python train.py --attn_scale=0.125 --tie_embeddings=false --init_std_up=0.0123 --optimizer="adam_variant" --batch_tokens=131072
MLP neurons of a small language model. Each row is named by its layer, matrix (gate and up: input weights; down: output weights) and neuron, and shows model dimensions 32-159. Each number is 500 + 50 x the weight over its row's rms, rounded and kept within 0 to 999. Numbers have three digits each. A neuron's up and down rows have the sign that makes its largest values positive.
After each neuron's rows, "fires on" lists the tokens most often at its 100 highest values on Wikipedia text that the model never trained on.

L4.gate1873:533491550398460610478498428575484545440605481440495624496432557466522499523516493531407519507498505444485511505502487623443439568491481518516572468467518491583608517413324548517485520498453516547517502524503427559445491480545459471492477505497451589492456487461479488500569582456495486515561506467498496577576482491548564449483403539485467520547615470519508547559507478528543499399529
L4.up1873:529465555464550477475479459591545535486493465496532442466493580475484574466412505494497523509504449440469485474389471524464522478493535428470533432526447424608551504458438497570569531482458619497621461559518507516467556521540596512467460507507622534485443484492530405532555527525470467546591454471575429554466447424557536453512494499410450500511568497508448522598508469518449414490542
L4.down1873:489555518424433509558454483513515463661465506490495551538570539545427535384477449418533465534462477420496508510566470400544460521531587453447538508567432419501381423469578468464433468457580552539500531537490560464467522592521487456569532479465536422507490488580572463462558548495513492515470474397493486476442495541495425477437541481441456391436500412486569512533509465527482396482444
fires on: " |", ";", "K"

L4.gate618:566488566481548535565559524647509439461484449505464537549472505436530511460578496510502515513454492458327482507543422565529453590517498481433559486452550536516591432543475470524469582434469548506618512476520532471490502501467472454502454585432530483513541549611498454506543478501485464440510495432431414527462557453585546515614578611510418441445585542426533565561518506506481553486465
L4.up618:458470548517525514571461575530469526545476471527572549547568476516445614431557552520457537460500524527519558537520480410525531455555474509358561477470444472494485508529459559512448557490545488525406519568553486540538560519531555476498529544589530430523578425533441483520502492448516512583459607501401479440514580550536461464533427562568562488506507600477428539507493537491491504462502
L4.down618:463469507528483504449437472453455498532590512509591504478517486530580453552401457443509548529457535556519396464467496543431582423445536480500560572594458586476507541542554497509502584543530469447581465561540442486466531368484513523440412422523570498562485515534484542498443484441446462611554440437464566482481495460537510492446461537455603514571444528550411479471538438492567356540382
fires on: "202", " in", "'s", " |", " the"

L2.gate1376:504432552506521533379562489496518527509450513498537506495424487607499526505449563617398439501460555567505485490577505483379508526468480488544427511466625499531495521509566488509571537398536563430541556429423458458523384520536518536592426586469495421476563414528448438451583519524532596507589464543534542520538525486458476496407487539515536472505484449522588507497493499484543441421540
L2.up1376:489552422483530469572430526504515477449559540510486425531508523522492564488428401501493559532512542506471415559450462524471467539502399524469469501552413534530471561432464474533454525523487434507453499438573527559465540507449528514489561550556432481566534556534487561508480507528422590568473461464508499540541450478509480377495539577604516549498549435426539497522517583514467576623458
L2.down1376:630509605487505512451528480521493484419452494471528576438524474437585458527548614498379428479450488528551554494532571482449562488504555423545511539514596459497470465550463477443513453475582571434546480523445492423565472504543471488543447497532479495432463466458500468509556523475554433461549518538490524525455530491544542543486470433448482511505364532508566531462481406464586421422615
fires on: " |", ":"

L4.gate695:401506443524508484423565554529445482495520454594500537536437487425565451606416553603497508463490424530497551604593529486473505464413458535478572547474520411515538461542520494516482564486523403553479493595474419547422500488543456394499568443486644501518474495543564436520469528553480524491492388371439494418545448459476548540384526478534536417458498520458543565466420526559518504515483
L4.up695:552453547532541607451500461560487448467496531514489462568491557587490464520487448513521472468555520580525533524499579452561497473446503524489590524485516417467578433520452459457465484447455532467486470413520414652544516466561507495449529504505495528551553555628611460480520509538522430581511514629478478532495482480587426497470533535505511543554487473511615466519529438462475471463578
L4.down695:493455310521526529477506499542493509628488493529489491538466493483607505566547561514452505496490485507447468550522465458437500486532578468498469528484474487587503470543529510444534572520447471553537473535482513507560492610544518507417470561559503518552521444414489465474490467514410420431472384457489552463521525479527502522484535549579576398514487482534494485542499506544445491538597
fires on: ".\n\n", ".", " scored", "0", " /", "|"

L2.gate1135:573459509565523482463552410477474527516502466516567476449555484545492529479580501610434472439475580436468517483420459492600555451481549413576521525455509501462535471418463642502492483461570536511480490539558419511436525495588442487461481553436573548490495516446571428547524520578557557433565450503510460505521491504546504492538446535435513564529477473475496517559502476492508481492508
L2.up1135:545507406433420507559501455436557567513530490587504433496546424396491384529489494533519485483508471471499544458505604517466446495469531456539542485519441599423512381533496502509497566494458520466530462504480489502478496421559551481470494585507350493517458495492463527541441378473530516501520492419473439438488508505525580415577494558526519480367484510524509514575446546434453529492452
L2.down1135:474481475522530455417521498497468409658497503484533530486557463559449566416488419525465432576562596462488599487528507495505472511455439619505479418544468492437478492497492546498556474527578511502449561563482512497480457523464540529474463616431511386477506526503469479526555484388542553514449562539488561513548421413471454577486438500493506534556539456575508503544498426565501456500484
fires on: " and", " or", " its", " then", " "

L4.gate1682:540588436457519548516488600498538511513491459642348515529434541580423467538508405484565521529491515467507481472488395440350561509371517450384545510478506470504498472544492489683502549564498430518431487497521568449478547522525395468491491454466514518421486462486544448502504510500435509646506548360456463538487511520502501557432595429489510533513525443457551529589486499490514509546534
L4.up1682:611383582461494507527452569587502517543530523537482459606526456482534455500492507494483520526388533486563489494523541582483551531464525523455509498444490413491580439596520572511386538483495529464490481553529617478553531484542489524490574477474534509452487495415517463551498458602542433521509451442546498548500562428646570482540490568503475501534531457564368477599457524546432482500510
L4.down1682:514422414504473409521450419421482576733555526556384456478457446465442554539410539469508493469521510451514616434379433591509559429586503493505529524462481547520507541499575490532523552519485474513506516513489472452504502583482511417370424459517476514512560475536503516458476530575428573497571467497518526436588547548372486501425536351538489491544493553477577545471473492389519488545510
fires on: ".\n\n", ".", "\n\n", "==\n"

L4.gate419:603436512478603449528507509476520507507511486483505433530429512518505503602499435540501454406503498557510441452505515530410503591575437550460539560421515421521473491454462531540472533553446502487490515465560467518475460553476422593502415471455518547500445527568433494541512455518535508452550521563544473574513601425516481458488428439498628491465502523518456525484498607545470528463478
L4.up419:489472408488498464403436562554496526511542571420440517489502514488458595501464499544488469531587581491561499552480530442516582549528461454485437625429515527483443480405512438550404456449490571377482518405555532488533395581562533554457426523539466492528502462527477443562538507397534457464529476554443549474501553533482400514428448376561574488561444539498539544454487546432480593554459
L4.down419:497443484486545483518463503512466549813554519486511603459531586462480373560580511499488446485505455466506485517491549420575529504577567547562502554478577595444562585562487515503473480519459428545507498444471440510498546473425429538482595493453528492533468531519494558536563515549523574539432494449448492447522475558472478567536480543469479467484452470502561474468533560372553544578516
fires on: ".\n\n", " |", "\n\n", ":", "===", ";"

L4.gate1534:411507545475553521404406574514481493486572384444494557496490468452467523589467423554545567544607530586500492493526410506553436498514466474428479528438378464518575511543518391548518481495421447496551553557474560565500488483513467476519488418560513568500602548442498413544447560540478488526444550527413520458444498406506507470468499487481516479523605571438486476490498487481577524527547
L4.up1534:575417559574497555538461574421612457497575483511616369502487463444537537495515535524512476460431525533620480526458541478485540473485560472443445429424458475471461499532559505523502473492568418473499515495472501502510479503490569485525503427386533488559507496512480465536501529480456470446559539544498462470535439389538538490484491493487542487458497492498495480473524494502403461443479
L4.down1534:503518496532535493543509508563500583341541469498428504523492534534538451425536527465447474459472456610566484488513630462495458527495548505484501442443494492398495447506494518466523457498434488458538482515506453384426465484398483490436507500549621415463538435480451494464469446522529541460384472440514508560492472504472490486512483508403428486535419495536493496435515527442561453558525
fires on: "2", "-", " a", "1", "3"

L2.gate966:499562591481521502429536486438460463466538498491553575544455481485477485518521440479457446599497514566375548488484420435533475539513460507500428504549519541553550509595437483479388510591535401462518406457521553447437436498503481474515463488481517523554529461485556553563466433495531524488563526561457465487548494636432493595480514458524501563478460477467531563519404385570534523489446
L2.up966:455447449487577426530512481495449566504472470453546453460587471499517613489564482507439452557485493400520548397583526468596555519516450529515518535588529479437525557521523469479479502517487421523486579481563622508492518539517532474454441494546507505577538525510507496548519552522521464422515484544544489480557475592499502517480492463427547602555403589514614522416509582476514480451441
L2.down966:516430527652576482553433521564476499471520535502490448459520482474472524459458490428490451438497432500584487442509462538463564485432452461468552589468570475450466418442488528544479451472515384521412522455576485511572512465499561559516489555526468508525425504532435381383558502479471503503472513452508518514498519528545529457490562580484394540513496575501465490443586577442466449496516
fires on: "th", "ial", " final", " ("

L4.gate304:413428517475519554472514538535477463499373418572498538462462496530553504482433575520499461499446462446475446571447382506509460430515480467487547451476439498596483415546485488448546511446497518580509514561496452509546533543534543510511430465534568513514549580398596448499537497511416609563509543570490528515508536452505415485526527565455496522502485458522440469510487449568482441484594
L4.up304:422479489556485471456473502526507481531421429431466422544516463484532567501457504568456466467465551494433461498525489546546507464429400485480508480511408402508479440525538452498517544470501529569479504499638590456548528476563534411470508517523510421495519544472512412414489497597491561538495490467398510484528532453553526456514469592551571565410516436556438552554532365477400419509519
L4.down304:499463577489562555567543473490540473548517461501487534473465480486537519484464504454528510449477516558519420509433518583510421545442503524548530488471545484517493433435399427415529517514519597482537512504491368503555469489542524522471532556518507474487457386426545556424580514537564557429530567562457473429554502423517568491505429506467511576459471493504511424543606518565552584480477
fires on: " |", " details"

L2.gate327:491536458553522472483513689505543486501483515404452526634460394541467529540400484557569454470505507573452489499533422551410500597493434560475462442487528399570380529459575532490407518509449475531460416412501595482445552461439485553552504477439539560478545577489479499453512509521451442457527511422384453529456474472543448561420516517482478483563525528447572525462523430511555528539528
L2.up327:443451573572546474448540461458494461516500510591475490529494528498431470593535551571483583529573490563405462569476478412567514499468437461538445396512421497550493475536475520532677369485554485485587439487483505457489478515565574525539519528588468594479401567368477384557532506508449596487484546480498563477488538412494556472421514545291512422485429518481450444505621409496602406439529
L2.down327:608613486449529505530474567567405438365571544524461545546552466546534492594426482523467545441519485513556524485452583507554459475490523500449477539514467499464502466510533414486553481506429478441530522509529479531470487445489477426474485474426558511538510477520418489536478540543572403457522531545454495489574554450557618596484460499559470504439504523458500468417563486441404564530550
fires on: "2", "1", ")", " -", " –"

L4.gate1814:466607549488547591522414510540422535455513467402425509433470537558563502535538413503417489458545558394319512507502442542511533647491404479443509439462589451436536552482436560593515517486480539490461522423508505532505506536472445417493467447398646646510486577572516558513478507580555467597520495520509444539557540474405438507524525540457495473513463550474607548431435473491577509478481
L4.up1814:405489547425512547480458510550437442476538551449510533496461548480447503539521505486413445542450529410525448571481540560428571553485522612519501449455514463436468523487555480521468503529438500525531508457493610486553508463536444521468632529527551529566426483542459494534463513563555462461537475541595512408566518464486439577411412570447440442479428529457529549458517495493473496541493
L4.down1814:479490456574513565505525623505561539799468505495485459497434474480495492490529542500523516519486443534546459558552521566549465563503498553539503476497546435451463544528492514537494541503515475482472452521519557421545511511503428490491538469449607501514440437423550448511456442553491442512517446496487535520556522537486633574430517516490533396535431514478447522513501501480541513590548
fires on: ".\n\n", "==\n\n", "\n\n", " ===\n\n", " ==\n\n", "."

L4.gate1336:575570495465543501495469499531493520470530495521515434581466499548610472516503400481529511468487440508481414506522592544442534499517400552501510445394548468498498512472515438478448546420413529521422422439496484484511397496568482573444548567500495560489494497477492548513599512453595472567514505422466545469533478503513513415529470478505440431460475528486496499598511486588402475527489
L4.up1336:580523453554503374526458373574551527468507465450407521499548530488535538434480533454462558504454566538463507614522425556536491507546489568461465500558431518490488525516460442514518462522492498515578558458551539442442475623491560523466506462533477527454559519538539548447451445430419448544411459522588538539503471563555478497568467543573451549497584513499525458575529483544516468523518
L4.down1336:516570508558576554562417555478466471417456529537547525608505525526493485564470406467525428547494511542503496543433501579511550448557521407524454454561558493483454466499502541503542467523517526463529533480550557485549470429565490585515492495507449500422501568463495560548422514595529455479504564433619601415491439428523525492436499609531425454507456583448515540542561576493362502459501
fires on: ".", "-", ",", " •", " /"

L4.gate595:513562549559475435463459416518565504481469532513470462447388588546556455615505527443590562509550566444485493464467445534508497568490327435535504444462522434501509525529555497522551425497447514489438465497500433452522524567532541498545538502439459517494584469516480531506467611510464569580541603568586520533513551536486456553419486509456584482509430513460426622546383426510528554459454
L4.up595:483493494546484541423553496495492441485465529522486564508493453560539484556495465485495522493514499470452569530531496508513452553544486516460460517557392504493559521517554458461550449508584512560380499518541529440538520585500390499551551513579479404478467530496560532417536486546413452508563541572551434510486593425481573558579410606556597430458433368512406584495443508477519465490442
L4.down595:461550518502587513561498508483467476512457546479511433462483442488562525565521450453617476417492570489472480474476554552415485489410583452472496518502472569515588476475464493479469506497491521412533471561474586535503422512623503507444517465564552493465535468496488411515469502584592433538523473449493553422544567500519387471435501496420478557476482538585548469500483474477538468457429
fires on: " ", ",", ")", "h", " from", " |"

L2.gate423:490505486544476591390453470523450500487567485488528507509503527462430596587535510509419530485533501548496474529551483460551359517525585510490581394483501541466511475542411515579473441505453602528508501603476490456474504538520429508537429478455535530546519423544515389550510473569580483566457517469522489556414541542497488465569591548570544558445519561405403501613468502574494493493394
L2.up423:500479471544503443449562538490535518551513504439551507571521392530526500545534465492586534497390522490526400565501487519531439596456552421485532471464455538455459451392447529580515562508543531516452444513533505548555522447514453493540468498512512456575580575504453482428528435539533557451582449550527515540541470463482406543536500573563528592526502473584479505423458457519490516501502
L2.down423:524431555554533438481487539432506470559479485461433523566485467424500530562602457503526478470451455514576495521529517560447542546465568496540534394421427547447422471449540501506463535587519567560382395545589459439432587449489539518534485474358497513464413405452545513454498426502456596428401491553509526561579579512490570506500509600517465481499495539511546572500466478486489572618507
fires on: "|", " |"

L4.gate881:536552528456518449450507423580518460385560502510373557529501490477544542533424486610486450524582516547514445532443469491542517556471441652409431567473422432518487492445444499587504490492466625505408535513503427452406533491459526513520478454461557549475465568430500534521532477494539482592545545520513471551413496499517491521488434489457467558522478465501475510504563442542449518503510
L4.up881:552417522540494447505569469468439512554460543418530353437415536477613434553544469413518553490434541384577472437555457496522414483509490431505545496493464494462543576528459501524536498476449482558482526595481458545624409432483464512452514580505540454465469557562458423471524478567545562408518424553535494491430484556510411471495535466536454464466512500495527455464439424566500483520461
L4.down881:541596548502506491558421497534567533552506614485450493456586527408477487522511419471508535605515520529475559500496462483503477482513518520419506500584422540533441530518461491527441501539544527401509508499446399455505544457494565513482504437447612432518371514534438504558499524541572474563546476527437456583458510533533496407436417496495519492569614516477452483540547465516512544558496
fires on: " |", ":", "===", " f", "|"

L2.gate1391:512424605538543509525479466540446495483486569507474514492472502582452528407484425502484604425497420480507482461544527548518496530603366498501512490492469506436539529551515548431543499488520440504531446480587501537568448531420448521481523504540564544515452542511463392445488434442510418493500493514532457518443527528540541464597446456514529559546547505545384605532552439484487425449540
L2.up1391:484405445568525435497471404474475514520489540423514375492457500523458513414447513469533596453549500465541455518546492494535550497552461453475443471470465491466624534492521479414520547458539522462478580488480424488563541512501463473494561605518490489421491452608502453361562518480548437423515446587579480483490531589471493485444523385468603466483473446565456515501545525508425437530468
L2.down1391:520500444523449499506482537439563495550504558420429484536512505489507443593476553481530443494455532592514420576402433486470494489394583561527470516490429429586466553456435500594519470532501519458524558465505500537457485459588520486491505484506524487462518470503536550462545504475476464459500478515501568476531549472406430570482512534465494494435477458537522388445446542515479555518507
fires on: ".", ".,", " &", ",", " not", ":"

L4.gate2047:498588508508515505498468578550514577456485533507425489453463464632503443569507382495463546450488529426463437591473531511425499545546581510474449406530512499443485585492477439535415450678500552550458374505536592565406472590491420491590433423514516559440461530599473582487469489481523445503492606423582543606573446499502390555542538529501413481481457493491485514538499468489447504574448
L4.up2047:550471565432608538518524475448573538524491555460546444515530501453466540544461508474528485482434589513539463361530421507492521544516463494484602558485515481459516460491509524524474554418569557524511532534484535543538626433479401465417496476456582428436498491520549459528565370531505486532571442471504449461514561543446485538469479451507447521502479461446516475474513534507481419392523
L4.down2047:398469506444486460555500487500544499380491507509444575441485475602389431518494504586476468506544539457518556542487408468524450555654543471457488547464503551630558493496476402546486491582443414468438380428469475512459398684538570429548520454610534518518456418479470559517507475539465518490521464476584520568489511508509439540608434598466490437445493548531515532496427480577516567578440
fires on: ".", "ulus", "us", "ia", "ig"

L2.gate66:492560461523528579438488525614499481446503559504462535505369484440511517529443403486482540479553544503498470502480454549510525515519381581596437635547612550430513519456521468499473521467489444552532459440576468569538491615479485453572477522533494545513553530527516557439498465435468389509478543516367505585515525488382439508485399432435448641536518465447544581416426521491391533643456
L2.up66:579484499488531491504527564520581502483530561480526464485523507574502456512456494483539544520515559455545451446473513515511536449396493525457409475525427398526508625521547418459543418479536472442492559480507478420543529536437503527507533569566499446509537512461378597481414502477450489451450507540475476544524491482467605499495506409446506472494527482579549497482521523518454464585400
L2.down66:535527529441515442459546497506413466431452542534524457458555553610480540523516536434439457569436515528503399518542528485547488459474591453399441453539468398568475575521567502558487513474543607437514538534473485385502484450493516551501520538511554413455517481450424504538506558516455578453484510622514500481494461504551533504409525503531526384406512450446444427485450393460565449412561
fires on: ",", ".", " to", "d", "v", "let"

L4.gate1019:487586473446574559497363497557422610451554516495530489408517468513503507516475387485419522576559543439445518620555414477448416500533524476433463537510408557494522481473516480499464535476556462395531443379517493460484452552623498633521457521514421544532535536439588578531426507502533399546521499534590471548515488430455498553500510626462534561431461570463399531522425481464482485408400
L4.up1019:512490447519589458505472497469504384544523512447539463493552502500375516464547481582532533507466521570540457421545421622482588510587551466515570466521543566446490451459561525528454567445572473476392465515550504418489453495410539526540451466488475499532506462529581438560549497473473499547472601489514506499565405508431500490448489481428480564527536442491445567577619500533570463519455
L4.down1019:581552490533483508492515415450485481265526497464431485413495562589500514560505410537524516427482535512497516486489470537463517479526445450536514467582469616552528444446592454482452518461512373510544493508543560530514536448514479495449476380421507555418517535453461440454487477426513503474496485492530408468459459552538491510529548509553431523518528544439446477486488387580533553467506
fires on: " ", ".", " out", "ig", "-", " with"

L4.gate302:561514416445491498469499473478487586407486458548534486479425422443510556527542474525501603497559516465496477478484456578565577543519460456595492428445513414524484495428444553537557508426549411476558547476530496518562440496580463485447524491521459582524549545541501538408469520484457354523523586532490523458443487463573482506494491514466514537454504442519567504578375466599450536458321
L4.up302:486514495523509455561536485566531531503485474515513544532473601434501510501537491461490478494509505539509549542503521513517469427568532524496506525424550441442571583457465407458466462490509451505519469426572484395491464457564409672483499485518547554416507582476449478503462491536448480530511444439528504465485470533481495441440440548536473658446545416529501500568631448472482488590485
L4.down302:523557453595425486544476531468471459447451505431507478529470442580550497498473483558540498513528534469453570441422609532558558452560514480531490532569542399485525324534500506531591454497518474521469477553479545523493570468538531413446530588407462586489435585525553505394488423406500490455419541527551440599443515520552491557522559486463572459509433400482514459490503562597534448492553
fires on: " and", ".", ",", " by"

L2.gate751:474548546449519504524558466448377466428467411542474565578488587469476479548486404636517458593611520446424424544448446552555401563498414459533429543545469522503499485583457559517538484394516494531547468492449532417447515639428513511548541581485438556486502503447579463474507486537466488515505537429483447438551477412520530473525553453482414512507565575436553534507549496406600507480423
L2.up751:511487543446529584517520537478436437475502489470458554506569501419441457470513493571493471509559460470518491485482495537384449444488541467482512611561368509490468499542527552525517482533500582451567483575498539457545562476525499503519606616465474467495491478536514486412452489517480503448604444490508545437538500562518542446462607500523526499519568475516470514448584514398516529462447
L2.down751:505384525502491546543516534577548546656487497432500481436497366547466545461542542480491507531406479527482547505515557375390519517495545480495569528373406470480513493502518505467468488560375500501389530528501551598474497428608515492460413459435569409488476543497430550533495452534532499515575520623495551507477512512532410489532478557521587461509439501527508484552447509488341454494541
fires on: "-", "9", "7", "8", "35", "3"

L2.gate422:524560453444489505539464618537503368496541506448480512520478439452561418449467511519527563453516434499441498465446473515480416443434561548543527554446549414550446478579568527543478563413474546551452494594514545527497531499523447504538482553508511520460548483588538397502488562538524546467458459444525514558432514470518404507428464511540497476507543562486517534493524504475429579459605
L2.up422:513498435563430449488444480537492463480625466538447492468447422531508476544517461530537522483393517533547512541489483504446584481516519548457568450487575462613458458445514560585529491518468452497362575445439442465507478509389535550501515442479627612517444622493463556500592490516471503566564520514487575677545505522488419494507505504505478442508510591474489561455565443531475451546508
L2.down422:451391572442482488537560559451464486592405568534547573558472431476485470483584484505490502410478478520487528504450464598549477546458510524407459517460563481529476424538531474439444558563458577481471503516523589451475414553530481533462538511517431461522463547509477449537457543548497546434558489495497484478519487533550458593583444535472555456424551491590571529450523443440546488443560
fires on: "s", "-", "-p", "-g", "-s", "-S"

L4.gate301:433586497466532508551496467444375470426504629521484543542438442531511443445447528532506577550567516477415473519548442545436483534488511478448591462506566504536460498513574598445500643506468474486492548418459408507461465544588558620459425507524503503492510517507575534474455485525500497532501485456499492545610629443510431540519514529410457419508603518543540472449497488507494472410410
L4.up301:476511479478502472476528515420541513491535468474488615431551470526368548480526497544402500514491510586519474553570506527533415562566485572495501501467450569440496586500502453424489486500439556502486506412632519465542497635489473463552476470534530515482460543475490545502429427571480586509487530469528503395421567496522350576528691528498549572557591407557545517527581479516499535474475
L4.down301:521514583532452500586528444527426512388634544564540558475442579476560493517455471500483501544577413487419433502457477464490500484525515465491480505538570466491522418540488513567499572483473538477531564515517508451551467542520427474464429502443541621527494561491560494617529423459569577490526498551480447499442501465513548481389472511459490458538462545394538470472466537476470469546557
fires on: " ", " Men's", "weight", " c", "'s"

L4.gate192:502456475509563508514534433589355538448460489517531499475412439536612451529537517511490614553454498516443444502387494493457477490504485494522516488472528547470406421497476470548483491515520548446481489473488505495512491511582418488542489547477501538492528531446555571465539410552525446535423593556551401622498452413482426419484416536543475528492487482499464487509528512552490515383455
L4.up192:431509464439357504441491468420480490501473502459476547479483549501515560432592558588541536440472519528424506489492512446553517596511442503451636543363437514526510466450449459522519518594439494460411513564505473576550530472599485567443428507539527584602519552445484486556513429577525530577502552507499547515417564466469531470514519504504537547432530459495513437515479477626446617502472
L4.down192:435531450506403331440478539478595601754486601443526501525501455516483470458525480533519543531524446588500430490442395518523557475424545444512514475572496490505434518503524580578468496448453589389381510522523498549522511494534580477454441497542590407468503556521599530532539522554481519530520477451547461551490542523514438439442517511478458524502555489479576507566517469491451492529518
fires on: " |", " The", ",", " \"", ":"

L2.gate858:574516562487558479421487481431526545418509474444402568518474498514551550552510385548396524473527534491508464480548541580478536550485384543489519565437512529411546553478476545520492422492375480508425577469497519475505479543559491521485379469423423581579556503462481525557446441566571446565428444518507400476410481431514535425569456502504548501507592569481544509516543390541466512530494
L2.up858:483380570495478491519454603469433456563516447504548476518541493500498562492429586569516468477514417594423596445484636555505377445519554471463551365546438546544512506454516544499407518499424460523462476504486540509501526595504518566511535510542470517455407480517551444495505451491463463471482425421462468505444506515448521466473570556421443477494581482553367473517490447504588479493551
L2.down858:420482452565570503487527486493506462599408560468510509522530496539425484405388500516536445476568419478498472510486534434520465544477576523446464535547489451441505483528449553507536551499499487533509466473480552491405445541536480548486564548444495452482401467370453477478581584574382525523561627503387439508509460502544476503451515432453554466501559462453421458514546439481508460487584
fires on: "-", " |", "}", ":", " he", " can"

L4.gate1630:550503527450521433468497486527417519443465421469482439459556463604465508494560473560448488537450474524399415489542505479522516466485430443488511472526439498493499504538448511524537516510452518486432435561512487522459525534432401457517481421516524565499453474527541353452489519576583540551530542444473356455407458439573506443476478557603539534471542485494451484480573515503523375530481
L4.up1630:518558482610422482476413505526510510482513527525535464481465540565482491487492508532466418471543630523458617469529571526499542525535402503495559550445465486444481480547418436350524532455456476464510563396534578416519447559521524438529533433551442526496590512581487562487420465460453473465459492558588487434514554533482456530584528547431488497439514480532445535452375533493479551526444
L4.down1630:442503493478578395554596523507461553582467374481413443476505513424527518545486463452437504457529452513473409541480534444592497540508612470584537520455513425529510496515458494515430524451568482492486485490556413544481480488433489470532501497498571523531532554463607466497515503517429456584462451562527410467560456440545455508442503563512380517489500506516545475512651566512480525419615
fires on: " ", " |", "ount", "|", "\n\n", ")\n\n"

L4.gate1269:451490533545506659437434451528449568489574469503525552468495507445527576487479537552563480537468506498490483541437456404537353534586492511542508484492591571473436494513477511447501440486490492541525536543528529583519369536482341370416430406521500537540546533518483443450550455476497510498572541489521550553459583511414497516532537481494537493449583557463450585529453449568550433455503
L4.up1269:464464523566494571495469506476429554522600519548535458495455480535491528515546580461516475517408508578517494501491529518471531493453506568524535492547552592509467503573478540575503495558451488539534480583515567570524434402623438423454500495413493497488490486513465449490538467520576493617541515513507453548535400450418552453495434570482530544463504423556446486460469480557497445594452
L4.down1269:462520512504531446541472561386491470690602454430461527492467509451494542531583516515482404388517439496493436576438533516536558502419543422465487448509444484495468501438518452494469410582469597462527458534528481477480591365435452556475415473464471494467501551542555514558524612464556539554502460455528499531566529483510558544502530481582417512513477385583505555456473483460530627530444
fires on: " |", "-", "|"

L2.gate40:539550513466445537580478477586428579463530487553461617483421499455503430522433533507477515562513519562431533583604540542527522497457546460415511457575511493450582470565419516538502522478513545532457486514456432536486465571484456421601481487461463465578583456426550485501473536445475463456545515508509512543467482502428516593589524516483530463449553472475515501485391531475492499536457
L2.up40:561504499467492538536418471571480499534454432472356566420488500497517369514496512585419517487551473505413557496574462555426491561451531464466529513522491433537558400424418441485457440590453519651484504479528542523444465546563479461527523507556535531507499633487546405456570572515477498523491495519532555610522536537489455483592533525499449600449509523426544550550479574493489553604515
L2.down40:537567480534416439555466442547546502432455535489712481564604487503524522477470511520529502493473470541572477500489469468490515441501450451546492502612560544458500550477488590508614529469496496514499560505540519498465545472425550516503366430661610490485575593512463515551523392533509565513530497406591523519450568451494537470408425484538582365508480508428362532569533452529498438457496
fires on: " (", " v", " m", "2", " by", "==\n"

L4.gate175:561572505423503413480530522392530474502507534476519601589596477429481514430498526495519540507476503487493522500480427534579453551523430518505589429433423469488512559532432612460525545537476453484502552549484538452504517515521435525500347490486640432480555528476501438527496452517584458493508450498455437522481586513524511421545503538552459560534574529562438530513483442596445645401572
L4.up175:490452556534625485465546510550501488503502623479537506534473498513462514449512491474500452412479490465506492511597474442478453518456527427483456397541438501409491510497463508491416400538549516531489494500504525529490421460548510511514489600543533471467494475569487380483537528477605523500554575528556493472500404484532495522508531497521366517490499475437511514536515476482521461502521
L4.down175:478522468572405459535542409533469488411497402565456498399493545498543532502469454561406576552588470525498478528473470588521505472640530542515516535519427527508466505553529487551493541509604500537458466424531439485411571532455595539409518551469664408513596577535583502532456554552498481503553487489429556460584530535549536508558482488439551492503477472455549504489468495595479441577440
fires on: " ", "'s", " States", ";", " the"

L4.gate1434:536430448558527496480526526510464482517463458595496519551465450543536468520433527622462478480499472566419371390444518502421451512407525467578442504490597450420459421566512466581482534424526514514420495468470489412495475541530507423550543561492473499421559449504546407637668520492417465567559474462456447540561418363534532484436508615526516523542494547488617452618486554551521469547495
L4.up1434:498557508510493560600431441478499496505490446403496479510564493428472541506477404543474470541524496436597499466507459550561437551437605445495636512515513546510583471508589562564481488579482566530497672511500504455517522512550494456441472553492596638500400499493481502488549472532574544432522479600447471508498502534532567436569540603626499474389500535457427514526472490503551462516444
L4.down1434:457503520474501402479440495497451533514447476578631491562459411616542486428492507517524511494410490556521544464494481504481465580475482452558422452524518491495452511483433557550515520349563466463443518496475570502593478500453563408504458435463491430442539525473481402564516509548450542527528511478620443351470469490594461508456523506438504472572598486459541559550485509458453446563482
fires on: "-", " \"", " or"

L4.gate6:508564521463523518433456520477514485423445559607518488470555453475494421529411484466543478422538598532430500482463480528498446471435510460528519526489556504540546348604435531463530544459452474566466554510464501525499462502460515474492468423415549554457507451467560511474506436578445482627476411516479532497471521480520497653551546481408586430500613456545458506458474545443464490449504
L4.up6:553500540525517584462488525543484540519566492519473538504504397461495517589528540586479520547453395440503528553513491469480395428537523542539445498489363517483532518502614426422432531363435560486487501604476531487481501505523526489532526495481558497562528499494489590402508454551576615452455465486464509498422481456499442487514482492470498457432551495392495594535444453505441620498620
L4.down6:473505442524534457475510486461545570390455415612440474511459536440534492485371529449530438472518579540552523492433572570507598524529522443482537496435567452557593442544387483531475467548554464530632533431554511448444548553511520564460539453451472526537504512494554510495586537484516464551507461545466546548505505568542489564533496518515452505639494468559572484442467556404501504536497
fires on: " ", " Ber", "er"